config.toml
hidden_size = 224
num_key_value_heads = 1
norm = "rmsnorm"
rope_theta = 10000.0
bias = "none"
tie_word_embeddings = false
init = "uniform"
init_std_qkv = 0.0334
init_std_up = 0.0334
learning_rate = 0.00106
decay_shape = "linear"
final_lr_fraction = 0.0
max_steps = 10154
MLP neurons of a small language model. Each row is named by its layer, matrix (gate and up: input weights) and neuron, and shows model dimensions 16-143. Each number is 500 + 40 x the weight over its row's rms, rounded and kept within 0 to 999. Numbers have three digits each. A neuron's up and down rows have the sign that makes its largest values positive.
Before each neuron's rows, "fires after" lists the tokens most often just before its 100 highest values on Wikipedia text that the model never trained on. A number after a token or word is its count.

fires after: " D" 22, " S" 9, " R" 8, " s" 6, " d" 5, "ic" 5
L3.gate18:509437490523427481562509455496565478537505484498440563516481461497523463531542512420541494459571487518433512525447500477425445531574498581554497509500529548563455438515487550517566475488520473488451559476509485581544492512546480447510495492531485530503465554426477550494579524507634512533514471457443499479517569459528495508445525444509480550486489558510495458497544501497465496526475
L3.up18:484514470381558486513500487453565538545507516527458471485505564540474505466508528508544418459525452475541472545430443474538504498480424493519468458483535576547496473532526526559488547473538474531422484451540486521505496475525535485525550504514513543467518487451477592559540493550557462544514484536478464435526484522444553596468432499568495502559481482510462460472568456560484476442493

fires after: " Rober" 17, " J" 15, " R" 14, " M" 6, "e" 5, " Br" 4
L3.gate383:447482492474452437455608565475490508518567510499425458567596515462470475490511511505531520475525478529582544464594435475501433467530570510509541433468433560558502477457513489523460472463502564464503549552538468453475539514483557502509526512444468523539575477428540501452496498569539553529539491476511554476512543461473469535547490544570519539556503518481558567528455589499537479477486
L3.up383:534555557495523513575476535501508537463449470505470531453447483556514490538522466461465450528558534498386475561492455474533546489520498468491466474454502492534571392452456435484516515489560562584504481448527543477521514468539557515510481621429417468522407465494525555448520524537448461476405493528490551608526464521463436585493475544512515511510498506504538504442561482487446553483438

fires after: " R" 24, " N" 11, " O" 8, "N" 7
L3.gate6:521469551482495463463462488414508467519528545490483470463449542533551411555480486561471559537467496473499511605444532591482454431452453478457444529524498434436479510488527494443439425484507499460488479498489407588466483429540436524523431496484436496471543428473585540447458515492505459559530529529404465503498520557500552487469516467502430521514465511477461526471533507495484576573497
L3.up6:485470515476429481501439508506444509449512514507542484525509482507525511534451426468559447525550453467485468556564543500564522466505542501463448516427503561479513469479475500458540449488503506478502552474509428554492442491509503508463472501478490487574506494485513491482524530481518442488485526552512434487554559530522552445511493511399471526547522538424435602504529531482550568534468

fires after: "," 19, "s," 9, "s" 9, " The" 8, "e," 5, "The" 4
L3.gate305:519489478541437492517494439476524536540484524486483499540504568485519432503497567544527525582551504438519558525519500508503496490555504511539470618511431494489459468524534517437531470502439500465386584523514544543478600535479527523555511529492432541492584499465495521496486523500506511474478494579509575534578491472500479508498449566490418485512539493458479486522562498491547477512457
L3.up305:513469535564515522470564454448505541558505488496465501490552496485524423443509522503501486538477569471519496502527436502470410524565484492540513610515468433489465527533524496485534544501434519463416517558433518515526506419459513444514509503464490519483554472495501506479503501509478541478437506530531529474517498490510495585521552482472467517510461459474485513489574504502516415505491

fires after: " (" 18, "ed" 8, " B" 7, " b" 6, " L" 6, "it" 6
L3.gate443:580443534506526437528529497493438456590469524538535459517469507540437407530508434458503465542476521471510537539516538525494529492514470488458498535441411408488481415564484564406507607486494443517503423460482445535517521489479501532485479524509479500503501443477430481460496509541553499536521479465456457595491465478424543467445465523506454478463483516508495448512487470530504456587497
L3.up443:512543509472519562527466417508470514580565568522518448426451531460426443497480436524544499528439497497510589475507514567477436518519490488522484515514497474535451529468500546473528411486489507497497473452510568483545514559545500505521474482561542567498444523524510480521590518477469476464486593475511485526454517473499502478498498527439467508483508454498510484451426474488484566460495

fires after: " R" 18, " M" 14, " S" 13, " G" 8, " p" 7, " qu" 5
L3.gate77:490499499458482471497514471472444491539528553516543498521504477507548408455537435452492506571523473495469476517511543442553497472458518469430500513483467482452461430422512523413476456449520618488559539498486532475510488457606549531443485521521525481484497411492475501517520520546494496503461584568500434595458555556462499504526544568459420568483492517523497525494495482505525530520495
L3.up77:466513451499470478542533497480543528504471513518448556471521448435503384473477440538490494479559527450515462507509532492491534414526508500555493519452496576514519539468470530511511454519459521520448473475507487499538528458539503474475558451455437554475501485499559545577575489471502486533557443504481541514506531582513559476492527565467438531429498535509502527492506498547468496501489

fires after: " D" 36, " d" 34, " v" 6, " P" 6
L3.gate490:512491518526464481443539512528421491461524529461436514496513555480449427529438510453514585499477496541549513519460533476598493492517445480486534504461486516450485563479481478496535483503503522438513525498494492538592525431577447479505484443478460542484433498479506462497497540512508495496483450535454458506530479564473464526464523477525509502445570486499575494484540541560507526547485
L3.up490:493441468457515528453439453548570469466445521489480510484449544453477523485511539512518500464469449458595539481531470511479534484444488517534459539539432490567525439506594532515499536553459503475423485521494475539500459488456473492499560430513467439429459473489420570545478522499423459577517540480437480507500457552484550493583567475499531472467580534473542503542466457509508447508483

fires after: " d" 16, " D" 14, "-" 9, ":" 7, " b" 5
L3.gate552:515506499468481463448469510551538546474528474497512537475526463514476510555488473484492580497546471470449540527522521490513503501454532590432503489439535452525482520451479473393452513491460505433494534459525467523480624452514455445467458481484478509506474511552491512498481564553513503509492502475428500520521433555472483463533493474485469487524513481531467494569539582535479535562432
L3.up552:515478532508489484500441475510503457482455522476531501543540542452460497526572407525418600508546496526506457489568539413614478491495475537529444496464525580524533499559464495448496485479506455462479524502516537472571465474522517486432523482426482507509464571531479559510493554539448518403507542516529487516561495479472464520491431490446498473428507475533428560547522472506501534558470

fires after: " R" 19, " T" 10, " M" 9, " d" 7, " O" 6, " w" 6
L3.gate542:561473530481520491435537445411458515506495509475441488528505517541510575402510492473524563497534591487483535490467516429525483500475451538479455560533518464499448486519492500503462463446517476544486521556500455485513439502488445543420574470482473526553484510428530577531495405532485451497502510523448512521537472432419595490506444564437513498513499533526518526539526504564531547494504
L3.up542:490532499495540559453446527496486544596449419565516466522504544551588447578497531472535521467531492465515520507555518479535557471550396520473516481487564497501477489429508540510539499437492507550543520488442483500557478454483497494530470532463503501481461481500498489507510517489512479429467525463479483545527532533468451422466552537494477570548566457490518503487626467428514576522473

fires after: "." 31, "," 8, " 100" 8, "s." 6, "s" 4
L3.gate544:549524538434427482446568476494495613476551518534508552554534468550474519512519508524565529553520491502486491586511447457592501527504499493432506579496523442449484442497463534454536496522563550465470529544496415510500500498571453482518434480531455527486510542454566492496510479455536546515525445538506482477484490577515520512457601477449453528579495539493459540463519528478494446465453
L3.up544:484488515505490507523524417522473529530498495469528483466583500570443529527504488454482528417554520446489542556549439515550563506503540492415475540488517465486464455461519561555416468489514532480601497502548492424484533477537557529522423582533461557522479566469520466501533434488525480480441501530518494553499471502514520510575559466435454511477421464438497461567571525542535441526447

fires after: "|" 38, " G" 7, " e" 6, " |" 4
L3.gate83:557553446465418519492518472457506539525495527526471506490396468538491412532517411467555476516551532501424448532512504500557544472451517454504527437509561508519530478471534561461507521483499473437526527489488505601494487481486527467463545454485431537438541450445547492513473503502497474503508485606508538551497520430475545510437513510542446544455553498448510532530489476535467435566459
L3.up83:595559497573434470574515537493496547457518573562466465488509502493490511517562456458574442451528437471479506487519525506569476539449443506509513459462398514458531499487483494498498575479448475463455449483465516481566509473568465492508522531453471545525423518528552490529471523546532531523514536507471537435536520391493479502455446515490504438446525541587540539428484533485534496506522

fires after: " M" 45, " m" 39, "m" 5
L3.gate75:522468554449470536455591538498527473559469539495498570578549489474418480535525477443456583515523540430537480532492559495474577477544542440426557520562488448508533550557476506433484472488472565512556495514494431548548446494489533481464564447520482510533508455484534487526495521515500517507591551566542528536502497474448489468478523543558514564507484516452482454458511521494478495485555
L3.up75:564535488508540563456493448470519523492520512503525516432510536538574448562523503502432554492456475452407480519494555575501536506521607456495517563505488577504541521486525517513507462493473504507529463561480446548510528484540483552448508538552504561523421400559524467415528579504435466561497537544408508509506525479528517540484422515443507603475504510504422518505508492441553562494506

fires after: " L" 34, " Ste" 10, " B" 7, " Fran" 6, " St" 5, " In" 4
L3.gate206:578517481513509455498442490476396460486576471488477512475477521518502550526570422509528514516549562505594473479487540489509502490519524464556562523485465523515524503533557427448510545516513492491473586465492504483500510503447503648485453516543521579543527468429526534516519538469501480517513461491464514485460520549462484505474483489468484512483412527564465551451499484526545470526495
L3.up206:543443542513456536557512517448453522519542515527459505503474559537470510437510482566502495457517531487437549524460511377466533480459504537460472517550503600594500454486460484510446527442539513489494471470496514454504455469536499502461525467469413543501493474442524508507466518600529430532571503550521526500559537464528534507517512539499477558479524553447516531563485489529497516528478

fires after: " L" 26, " l" 11, " P" 10, " St" 6, " f" 5
L3.gate217:571372494504489509480467508463451514502560485491507473539486496502530479441560544469539472540396549488510485636461418476459500475513491493526505478441515523577500522469533490501470571524468551486552501434489431478503527497494510521553443492525473494485549575526528537494418562555481464611529480522432492578596537549492495462553499520474485584570542513459486530517521462525460501518479
L3.up217:503509476551500497517413516473500542504541530558461518476499543470484431485488513407490498487537484492483507486485534505524450485539506512456472509542423420487570508526499560438465572508494459518547487452485531494509506515522487556528511488461467507497478503427499496455448504538501515491496518387492484557584488534506408514506567503457542474484462566540463548493570486506467495523505

fires after: " M" 20, " S" 14, " K" 11, " Mon" 6, "z" 4
L3.gate446:475439474526475519447514514426520539508498500514440470523571445523509540493478511456486486550559485443458520491548583490554565508506544467491479515496472494513426474460487497484534445503466521476480552501437554524490521485538577440534453470475479565549582573497531547445517548531494501461445542588500511522518461502526523532537499518509429466522478552584511508491528507538523521522464
L3.up446:524432503498534539517476534477517456521481491491512456468463529489507496565463517394461455552507475525526475514515497488408506471425526537517468467392469509503491489399473460522454473537462567507576523493519528484465543488509503500485493517478550484442528585457522451433468540515510493534473567475516516514496446463502442495533568515530479463514521495538520575515529543511586499554522

fires after: " L" 13, " b" 10, " l" 9, "u" 7, " B" 6, "ang" 5
L3.gate386:491501472542480491448511494539447562571461496461482535460470447442462524574461502515463517497417495462511505496479519432494563454546537530498491483498521534491526542474500448492510445503523463471559489566470570549597534594519528484579486474519516453536439568498463576469476486502567513505460468476500506413514483602515505532560549503483461453496488520483539495546434487451491508537428
L3.up386:444551467511488493477474512451528501556542516467437514545450486508501541511527487531500525496486538472438512486481525510458477516512438445413405485490594447429526573519499472593478488486515477509441466529446491446504509494500520487466525455479513521457504489499539468516519468516515526448447497439486510457532522470554452538405558463550556443505539505559525473517463515472442473505503

fires after: " |" 45, "T" 7, ":" 6
L3.gate526:563458487503449443498566498484500473489562492503405513482524511523526490491528511479485468479524488493514506535580496485571475470506482484490458516529552563454540493524523524523471552512445513470570530516596456536540528528501518505518468574554470475527476512395563466513527452519558601434507480490508550565578520480457494457470516454501503501543522477475463549509522452509512513466422
L3.up526:474480497541517512503484440491477427546508453505455552525482550507491547594523550514521627446579457473577558564464499551501453505503479486498563536527447550518594482458457502515509584462440502532501551489589473540482578467559600536498475484549536534511523478503476477485461505564507563511507496466565543540507501474564544518444487490495568483493481557499513487587444539525498527459523

fires after: " J" 25, " D" 11, " S" 9, " s" 7, " h" 5, " G" 5
L3.gate173:497483594456515508597492465533556500470465432527484482573545446505424540476446484488544434544456531540526497557519534438548502539501499544516506548459540503511533493554537483493512571436535514465474518494459464533480552486526487562487563489444465518559443517531465458492557536404468455482404541516491488520504494513449451493483451484444503465514500493443463532424552438404504554522468
L3.up173:496481494516491529535561523457548485513515540476481517435493501443462482590481493454446429559497541484482572517551482531488531470550524517485508458520593516477531471463473452446527539489545474469477563503512532517499538477512497453499578465490476368458525419386477526434560536501513478496500489487466533567522425497542506569506492493495511479383528547472526530448543468487472495553497

fires after: " St" 17, " L" 12, " st" 8, " pl" 7, " l" 7
L3.gate266:525483562589500573532517476456467435494553520532515464489494492480471487463536437536523519519524471483492524469462535515524490482485469511521507499597503577495524498507493548543602552496514549490485531489508525469508556568518466515509527534545456471505551480446490530486467541529563493480540478560542477538573493473493460504523444576523475551538459508518549473489511461460548514575383
L3.up266:534445535515512493506476525472541543460595492482459446495489442542551549475531454542546484540410442478522536452513521505558471481515523521543499466487464481509456516491537483508578511533539532594441506487502574455518531533494475451548491514579525423534455485511439470519466498512516489521516586530502569485503500507524499545505471523394485559486425480478508529527472415436521466493465

fires after: " m" 17, " t" 12, "ak" 11, " prov" 9, " to" 6, " g" 5
L3.gate58:491471431537512481544557517489475426495457441492392505468485555543428454471406494508421444467488519518466475470500538486484497442554528517519469486470530401516587546442448492495521495460510443438518447445527522477528531451478580480471519440508465561547514542453509492430476464521469521525510569460505519475503593525566463436501485456525513492519487461470532475532459501486480456441508
L3.up58:459483581417492531412515478429493434492519493446546478533525543555540490421520487488461497502489550521486505560489490514504521465522516495473502537483512501445516503456406503521510508523474532558479517549509484447531525503502509495512436628469485503491503501529498502474522591481507485464513543529475499460525472420517490483470507455449507550452413476559511498485454522529495481570476